config = dict(
    num_hidden_layers=16,
    hidden_size=384,
    num_attention_heads=4,
    num_key_value_heads=2,
    head_dim=64,
    intermediate_size=512,
    vocab_size=8192,
    hidden_act='swiglu',
    norm='layernorm',
    norm_place='pre',
    norm_eps=1e-05,
    positions='rope',
    rope_theta=10000.0,
    rope_fraction=0.5,
    qk_norm=True,
    attn_scale=0.125,
    bias='none',
    tie_word_embeddings=False,
    parallel_block=False,
    init='normal',
    init_std_qkv=0.0197,
    init_std_o=0.0,
    init_std_up=0.0197,
    init_std_down=0.0,
    optimizer='muon_variant',
    learning_rate=0.0158,
    lr_mult_o=4.0,
    lr_mult_down=3.0,
    beta1=0.93,
    lr_head=0.00786,
    warmup_steps=0,
    schedule='wsd',
    decay_fraction=0.734,
    decay_shape='linear',
    final_lr_fraction=0.05,
    batch_tokens=131072,
    max_seq_len=1024,
    doc_mask=False,
    train_tokens=391000000,
    max_steps=2984,
    dataset='wikipedia_en',
)
MLP neurons of a small language model. Each row is named by its layer, matrix (gate and up: input weights) and neuron, and shows model dimensions 256-383. Each number is 200 + 20 x the weight over its row's rms, rounded and kept within 0 to 999. A neuron's up and down rows have the sign that makes its largest values positive.
A block is one neuron, or neurons of one layer that tend to fire together. Before each block is what it responds to, as a language model described it from the Wikipedia text at the highest values.

Responds to: Day number in dates
L8.gate41,184,178,184,187,191,175,195,206,189,185,208,204,223,159,216,186,188,195,195,194,215,201,213,188,230,173,194,180,176,212,203,166,212,214,164,169,209,191,171,198,186,176,207,191,196,191,204,203,214,204,193,180,178,138,211,190,222,190,214,188,191,158,216,191,212,178,202,192,206,208,213,180,170,207,200,167,198,175,186,190,195,196,187,200,174,207,168,214,197,217,217,176,199,168,200,178,165,193,183,194,174,179,163,187,198,184,244,198,207,216,178,227,220,196,190,173,166,204,170,194,217,218,177,211,195,188,181,219
L8.up41,168,194,209,205,230,167,195,198,165,205,164,225,210,204,197,175,185,180,216,216,226,190,215,191,199,207,160,193,208,180,186,217,205,182,230,234,186,180,193,180,181,219,183,194,185,229,210,199,180,207,242,191,212,215,209,191,216,202,201,178,183,186,223,177,192,182,203,177,203,186,193,210,200,218,200,236,182,191,169,187,186,180,196,199,177,210,199,181,181,207,214,204,219,190,194,199,206,176,177,202,215,224,209,165,240,204,186,186,189,207,207,197,218,178,217,219,238,230,194,187,208,175,224,202,199,193,200,184
L8.gate174,202,193,189,167,209,212,193,201,226,168,186,195,225,209,202,194,205,199,208,198,189,204,205,218,223,222,180,194,207,184,193,170,188,195,200,201,210,228,210,159,192,200,200,212,207,205,222,192,219,211,197,250,187,224,193,189,208,187,204,223,215,226,257,206,161,184,219,176,214,190,197,206,182,194,189,194,146,197,220,203,217,202,200,205,211,190,231,228,208,182,203,214,201,208,217,194,225,184,240,235,178,170,165,211,235,176,213,213,214,195,205,197,174,200,208,202,200,175,192,181,166,182,191,182,207,202,218,158
L8.up174,198,193,216,205,165,163,221,178,191,220,196,198,192,181,203,211,192,187,161,216,231,184,210,222,197,184,212,182,203,197,173,208,214,171,182,221,169,200,180,196,229,208,180,179,196,177,177,179,212,192,172,182,215,214,189,222,199,162,216,201,213,190,201,174,168,197,172,199,183,195,207,188,192,175,175,177,152,221,222,181,203,193,230,225,152,183,164,184,209,157,199,179,197,193,183,191,209,194,188,194,206,215,205,227,194,213,245,169,178,199,202,249,201,233,174,187,222,195,166,185,204,190,223,222,225,222,206,189
L8.gate298,191,188,205,203,227,199,148,200,210,170,167,189,187,196,181,200,183,199,205,223,219,203,210,203,181,204,199,244,250,227,196,247,204,220,191,184,222,209,153,230,204,185,199,216,191,209,174,214,199,222,163,168,207,192,226,191,202,204,169,202,167,218,195,192,180,198,189,200,197,149,169,187,191,207,175,210,175,181,203,202,202,209,201,184,192,213,200,185,233,179,202,229,171,169,199,140,219,201,186,200,213,192,200,179,167,203,216,212,178,173,219,199,160,181,206,205,161,217,158,200,207,171,237,199,180,178,193,192
L8.up298,182,204,220,213,231,199,211,179,212,224,199,213,196,199,215,185,189,207,228,202,212,240,200,233,195,227,187,195,194,190,157,215,204,192,200,231,169,220,182,162,211,200,215,192,213,223,186,217,232,232,201,234,179,196,196,217,202,201,222,217,184,227,238,182,189,206,221,176,161,206,211,228,197,193,182,196,176,199,194,183,210,191,215,186,137,210,180,167,189,180,219,179,157,177,222,220,181,184,193,230,183,199,177,207,160,202,192,156,197,191,217,216,196,205,187,176,212,192,223,242,226,194,156,207,208,194,226,177
L8.gate390,234,207,219,214,170,171,203,229,202,218,225,190,215,183,209,197,173,196,196,179,226,198,228,219,206,208,185,179,208,239,185,209,234,238,221,203,207,227,237,186,183,182,195,210,220,211,214,213,171,182,185,220,246,186,229,219,177,172,192,240,187,199,181,181,205,206,169,155,203,196,222,172,187,230,222,217,233,244,202,212,167,225,200,239,211,181,207,220,203,211,193,198,197,210,178,218,213,203,188,205,221,251,204,181,212,187,211,191,210,219,200,183,197,175,242,205,236,203,195,185,213,213,195,240,187,209,228,212
L8.up390,217,187,179,205,175,186,227,227,196,210,177,222,192,172,213,199,179,160,203,181,232,218,224,155,206,192,211,238,232,228,170,226,186,225,166,191,195,230,246,194,194,146,202,228,187,201,224,241,206,218,181,224,205,213,210,217,198,196,201,206,237,180,169,224,211,186,183,190,166,229,195,206,189,204,198,209,193,208,180,215,179,180,196,208,216,182,211,218,186,214,170,202,174,178,186,198,236,197,192,175,210,197,207,202,211,181,232,145,233,223,220,183,171,157,228,192,202,193,213,201,191,220,175,201,206,204,246,180

Responds to: Digits in alphanumeric codes
L9.gate36,184,219,193,187,186,231,231,216,191,200,216,185,209,170,196,185,185,213,226,186,223,179,204,194,208,233,175,179,196,204,213,218,202,226,207,182,211,200,239,168,195,176,191,199,157,179,183,204,212,232,191,198,226,210,194,205,213,203,209,243,184,229,238,212,203,200,195,202,233,220,226,201,195,196,225,183,215,206,236,206,177,214,202,186,194,185,180,201,208,206,195,192,202,165,214,215,233,216,217,163,209,203,232,218,174,185,219,187,210,216,176,229,200,207,185,222,190,189,172,197,202,190,199,228,214,182,192,192
L9.up36,181,223,223,207,229,128,191,215,193,172,239,193,171,188,173,171,181,168,225,150,215,201,205,182,199,165,188,206,191,186,180,223,187,215,221,191,226,205,189,177,161,192,189,228,209,238,199,218,219,199,198,214,203,210,232,208,237,183,150,206,197,175,173,207,178,176,206,208,212,199,208,192,186,239,172,188,195,207,203,207,186,195,202,197,165,201,168,236,200,186,177,209,225,212,224,203,198,176,201,188,198,185,179,192,202,195,240,207,181,169,190,236,230,217,206,173,185,188,225,192,226,205,198,213,233,173,218,191
L9.gate257,195,199,188,230,193,203,174,236,181,167,213,224,198,173,137,176,214,204,180,193,262,199,169,204,232,213,163,206,203,208,210,216,210,181,211,173,201,219,185,209,186,199,206,211,193,197,165,207,217,179,191,210,201,197,215,192,217,194,182,183,173,172,202,195,202,175,193,222,181,213,194,165,159,208,227,197,195,197,188,182,214,179,211,195,215,178,197,208,216,183,197,179,184,232,174,174,201,178,198,190,217,211,183,206,204,197,195,179,209,208,216,209,203,208,198,190,196,176,206,197,221,164,195,197,219,192,227,223
L9.up257,172,200,174,196,185,210,165,200,239,224,179,211,153,201,202,195,214,183,241,199,222,226,178,228,211,200,219,180,183,241,179,212,217,215,216,214,181,184,180,213,202,193,196,118,160,171,198,197,210,203,205,211,206,187,210,165,231,216,199,199,206,199,208,187,178,202,203,204,203,181,210,225,210,193,203,201,200,188,214,187,194,199,184,211,160,188,173,212,203,195,193,191,184,214,203,203,235,177,184,241,217,177,171,179,197,203,198,200,226,218,217,212,207,221,225,174,230,171,179,197,210,200,219,204,183,185,216,180
L9.gate473,196,222,197,164,193,175,162,227,185,205,190,200,184,221,186,187,215,160,213,164,187,206,218,199,190,213,164,190,208,196,180,204,224,224,234,201,208,165,171,174,188,196,193,192,196,220,178,180,177,213,201,188,201,194,213,224,224,200,210,221,171,206,221,226,214,204,216,182,215,148,169,207,182,213,171,222,220,210,195,200,195,203,192,208,217,209,225,204,193,216,210,167,207,159,197,220,198,189,217,224,191,235,143,210,227,208,197,183,164,214,202,211,198,251,206,209,209,171,211,188,209,214,189,233,212,179,185,212
L9.up473,194,194,193,219,207,209,186,163,202,201,204,175,180,200,193,195,225,182,234,201,247,162,195,212,203,170,208,187,186,182,179,182,185,249,190,210,196,179,176,210,207,190,217,216,203,186,182,189,189,219,186,204,205,216,196,194,213,176,197,197,206,187,243,195,199,226,205,208,205,190,206,189,214,193,201,182,204,186,185,203,195,223,173,203,200,236,199,201,195,186,208,207,185,180,214,202,211,180,234,200,202,199,213,187,192,196,228,193,188,207,217,191,161,198,224,224,210,206,183,208,194,174,207,225,195,187,205,176
L9.gate511,188,177,221,184,195,199,210,214,187,232,263,222,214,196,204,178,202,195,180,231,187,209,183,180,213,198,198,184,165,205,186,226,179,212,203,176,209,173,207,200,192,187,169,188,222,194,185,209,186,188,222,189,168,199,216,214,209,185,227,175,219,196,246,196,186,182,242,176,186,195,214,215,183,216,168,172,221,178,218,177,231,202,211,229,211,220,227,190,172,215,205,177,229,209,237,223,209,198,211,177,189,199,202,227,187,210,218,203,181,214,183,215,191,201,210,220,201,188,164,205,197,158,165,199,176,210,200,211
L9.up511,223,202,211,200,200,210,218,227,178,216,224,189,213,199,204,201,209,165,223,201,218,219,167,200,224,218,204,205,185,177,198,231,173,154,206,197,176,166,232,194,184,207,152,209,192,201,202,185,229,150,222,204,224,197,229,174,213,202,214,205,177,215,170,200,202,172,194,209,203,212,170,211,180,216,190,193,236,194,237,195,199,191,220,169,234,165,216,213,206,209,210,167,189,216,207,188,178,203,225,165,235,214,210,224,220,177,179,198,189,185,178,189,182,223,185,199,194,174,178,210,244,198,180,217,224,195,216,179

Responds to: Section heading closers
L6.gate160,181,244,194,211,202,171,216,183,206,211,191,183,201,210,187,212,192,185,194,209,206,228,212,213,172,196,208,173,222,219,180,159,178,194,200,243,203,209,203,215,220,193,211,230,212,196,206,192,193,177,184,140,210,172,218,235,158,183,189,235,177,169,168,184,221,204,192,195,230,205,224,212,194,213,208,161,173,188,174,176,218,226,200,185,224,238,197,177,180,227,220,193,187,210,170,217,205,188,196,168,229,202,208,210,191,204,180,202,190,198,192,210,203,246,211,204,222,193,223,196,217,177,164,174,208,220,209,219
L6.up160,214,207,173,216,186,170,181,205,200,220,208,219,210,207,182,210,196,210,197,189,203,236,197,175,206,186,210,178,212,226,186,191,190,193,194,205,185,176,183,164,235,216,177,170,194,234,201,206,184,181,194,181,215,251,191,179,199,225,167,208,192,190,217,205,198,202,186,216,225,216,209,199,173,218,179,185,232,184,206,203,187,205,203,186,223,215,225,204,192,217,175,222,216,196,205,209,186,187,201,214,175,243,170,217,173,217,194,171,201,189,190,212,218,180,209,193,175,196,200,199,219,192,202,176,180,222,222,212

Responds to: Wiki heading closing equals
L8.gate143,216,211,186,216,192,199,217,202,210,197,237,255,202,179,193,193,195,167,208,246,189,169,204,149,179,201,192,185,237,212,201,181,198,165,222,206,219,151,186,209,212,235,172,201,179,233,215,226,219,169,157,195,202,199,211,221,207,180,209,202,212,173,204,186,183,173,177,215,212,182,165,206,207,237,194,174,219,210,163,198,169,192,208,211,184,209,216,206,210,222,195,216,205,209,186,215,187,221,214,207,171,214,179,194,139,222,229,215,167,191,165,206,171,182,151,212,190,193,213,188,214,177,173,199,192,219,221,219
L8.up143,191,184,206,157,185,213,213,173,262,196,235,184,215,196,195,173,190,168,176,220,205,184,213,219,205,199,204,217,185,220,182,217,220,167,243,223,183,194,185,197,184,195,211,206,217,192,204,240,216,206,225,216,180,195,192,204,223,215,189,203,225,222,208,197,230,203,176,207,190,218,207,203,164,183,238,172,190,171,206,182,174,163,227,176,225,205,166,217,178,208,177,194,244,226,230,209,207,198,217,227,202,217,218,239,209,174,180,200,205,195,194,175,185,204,205,212,219,198,197,181,197,159,174,207,214,187,203,171
L8.gate349,229,204,201,196,195,210,179,213,218,190,222,213,187,176,207,211,179,212,193,180,204,215,179,183,196,183,172,182,193,210,176,189,243,216,228,203,212,176,204,193,236,232,170,194,200,201,185,232,181,204,213,194,211,202,182,192,201,207,218,155,183,211,233,208,195,186,166,183,203,191,210,208,166,174,187,216,230,181,198,181,231,216,216,194,224,194,222,199,213,172,247,188,210,203,189,215,195,204,186,224,194,199,161,219,194,225,239,235,186,214,204,148,199,199,205,204,193,215,205,198,212,210,177,162,220,188,200,215
L8.up349,214,170,212,208,239,218,197,199,180,220,192,210,211,164,231,189,210,188,157,198,252,217,212,221,172,181,174,210,215,219,199,197,188,188,207,208,203,211,208,166,206,197,205,218,177,219,172,227,177,194,197,225,215,186,198,224,205,216,200,164,178,196,208,193,211,196,227,230,199,201,210,182,184,205,201,195,177,188,145,213,196,221,198,159,208,210,198,206,208,207,200,202,205,196,150,190,178,186,199,211,197,203,203,214,184,188,197,203,199,194,237,200,220,215,224,227,212,221,191,200,194,183,193,216,196,195,216,218
L8.gate420,222,227,194,186,206,179,214,185,180,183,199,210,196,191,192,165,182,208,206,204,222,192,222,184,236,235,186,167,185,195,190,187,199,217,209,213,182,227,206,212,174,164,218,208,199,218,227,179,217,244,205,185,194,213,197,228,170,198,207,215,199,226,218,208,208,214,173,220,189,208,184,189,204,196,193,209,188,196,198,223,194,215,188,248,192,178,225,216,236,210,217,208,203,191,207,235,203,207,193,220,175,194,214,173,195,158,191,202,192,200,225,215,164,199,154,197,205,211,225,183,148,198,190,221,202,191,157,222
L8.up420,208,205,244,197,213,199,197,225,172,199,223,208,210,186,234,188,170,190,203,203,163,222,203,219,242,164,179,223,189,211,210,204,212,153,236,184,193,219,241,159,165,174,197,244,216,227,200,204,195,210,200,198,169,244,254,225,196,231,180,197,190,217,200,173,194,215,235,191,203,209,201,207,168,187,188,211,210,206,212,228,190,229,216,218,162,218,215,204,213,178,247,191,203,183,188,219,193,207,193,204,191,162,206,219,234,180,219,163,202,198,206,168,215,220,186,193,231,206,196,184,211,212,189,157,192,218,223,194
L8.gate444,211,191,189,185,204,188,198,202,219,197,185,185,171,203,195,187,212,204,201,215,180,207,217,183,196,189,212,208,197,187,224,247,202,169,197,199,184,171,146,185,200,236,167,206,181,252,197,207,200,181,208,202,205,206,214,228,185,215,208,240,169,211,194,211,203,174,179,171,205,158,187,196,255,176,189,214,194,223,217,194,178,182,220,180,212,198,197,200,199,200,227,238,217,223,198,191,197,188,169,199,184,221,209,203,225,167,207,197,197,243,221,202,241,217,194,221,227,200,214,209,206,168,214,190,227,223,182,208
L8.up444,208,195,232,195,213,200,177,223,226,217,209,202,221,184,177,167,199,188,212,198,206,139,213,175,183,216,213,213,165,230,199,222,231,203,213,195,242,209,220,193,228,219,183,174,165,187,179,196,199,188,216,191,192,197,185,198,180,199,218,187,172,194,201,197,237,184,216,208,203,150,196,211,191,188,172,225,193,215,234,208,212,206,212,202,176,183,186,209,173,189,214,192,187,198,236,247,193,210,219,182,208,190,196,193,189,181,219,209,195,208,190,178,174,190,198,214,215,191,255,212,198,169,207,224,204,182,191,241

Responds to: Heading closing equals
L9.gate171,158,178,202,188,211,220,233,199,199,206,192,213,217,209,180,200,215,209,187,214,195,200,214,233,206,193,231,211,201,219,196,216,183,200,218,233,192,200,204,186,195,202,199,187,219,211,185,162,206,187,190,185,186,207,193,198,200,171,244,211,190,197,216,164,178,209,204,203,170,208,171,218,190,234,196,210,197,181,186,247,184,232,208,160,190,226,222,201,198,196,208,187,191,188,203,182,233,224,176,191,210,216,202,206,216,203,216,207,210,222,213,194,214,213,211,236,214,235,204,230,201,153,224,177,172,176,170,184
L9.up171,194,185,199,213,186,236,213,217,167,201,171,189,192,183,192,190,209,232,218,194,191,233,203,197,232,166,167,198,194,218,178,159,206,171,190,187,192,202,227,189,237,178,162,228,190,168,190,168,191,206,211,183,217,200,231,207,185,206,200,209,218,160,225,172,213,197,190,211,184,193,222,194,188,209,240,231,173,162,204,205,191,204,206,230,248,184,189,185,216,217,206,205,232,201,187,211,202,207,195,235,218,193,191,181,222,165,233,210,214,212,213,195,208,217,192,211,210,202,192,197,198,191,226,168,190,198,197,225
L9.gate386,213,169,195,196,199,225,212,218,216,208,182,207,237,185,220,216,151,182,170,230,169,193,217,253,209,184,207,206,196,189,158,183,192,232,185,182,207,199,202,212,216,172,169,201,217,209,196,195,202,221,209,214,237,210,205,226,192,217,207,208,190,204,162,190,245,208,195,225,208,213,219,212,187,214,204,207,222,173,212,175,200,179,200,184,202,149,183,227,193,201,232,209,178,181,222,206,155,194,221,200,172,203,176,204,192,218,195,212,179,215,229,219,178,197,186,202,168,179,209,231,207,235,194,214,212,237,161,249
L9.up386,201,203,230,228,196,185,185,185,201,214,190,195,197,244,233,212,162,188,180,182,196,239,189,234,222,191,172,194,192,177,198,199,190,192,216,174,205,219,232,227,213,194,198,227,183,187,218,170,165,185,197,226,229,207,184,186,184,188,186,188,231,212,204,208,181,203,190,164,200,201,206,195,177,207,188,231,206,183,203,207,169,164,238,208,189,203,199,238,212,184,189,180,195,233,168,220,260,194,207,197,175,206,183,208,210,194,205,207,207,204,245,209,185,207,200,232,181,197,195,187,185,240,203,236,220,197,217,175
L9.gate448,190,180,180,215,213,178,227,211,207,209,221,231,199,194,186,192,180,224,146,194,235,223,214,186,191,194,189,192,232,204,226,194,204,172,176,185,171,206,212,254,187,204,230,193,201,224,212,196,186,192,192,162,188,196,196,236,223,212,183,197,197,198,196,172,239,220,188,202,198,208,217,205,214,196,166,182,174,163,194,173,187,227,184,198,191,184,217,211,195,224,224,171,205,229,218,194,180,176,191,200,204,207,194,212,203,230,214,188,183,181,223,211,196,207,200,206,205,205,173,214,240,213,196,203,220,214,177,151
L9.up448,256,225,188,245,194,188,218,206,210,208,214,191,195,208,173,189,205,214,206,187,204,221,189,169,210,211,172,180,219,210,222,160,150,178,214,164,207,213,206,187,199,171,195,186,193,187,178,216,220,182,233,185,202,213,210,205,154,217,198,233,203,206,219,172,203,195,209,244,200,209,190,207,202,174,216,216,174,191,206,162,186,218,218,208,187,197,184,187,165,207,187,219,167,176,215,219,203,184,190,175,205,213,178,162,199,165,180,200,187,152,204,180,171,199,190,221,186,217,193,175,219,182,174,196,217,190,183,190
L9.gate493,150,204,208,206,218,181,173,166,197,188,195,200,203,211,192,171,197,226,197,226,202,189,194,214,204,195,234,200,204,200,208,174,202,218,160,200,193,183,202,191,201,202,185,208,209,199,200,250,186,184,195,173,215,189,215,207,206,152,215,193,203,190,207,218,210,168,185,214,167,217,156,182,162,188,200,192,195,154,227,204,186,211,161,234,189,199,204,183,175,211,170,203,206,209,206,193,186,231,233,185,214,195,164,197,166,211,197,211,238,180,216,221,210,205,177,167,167,184,229,169,201,224,212,206,209,228,225,195
L9.up493,199,228,196,188,209,171,191,190,171,194,197,176,186,203,218,221,226,226,170,217,175,182,198,240,203,205,183,233,209,159,200,201,181,206,208,209,177,182,169,256,202,204,198,155,209,158,199,239,203,185,208,213,196,200,216,217,212,232,197,204,182,194,163,207,200,201,222,240,167,228,203,240,196,178,179,205,210,197,186,186,198,229,214,182,209,185,215,221,191,217,172,214,190,210,185,209,204,192,164,200,228,204,209,209,208,198,160,206,203,216,205,184,246,202,157,203,214,141,213,206,207,201,212,213,218,189,223,210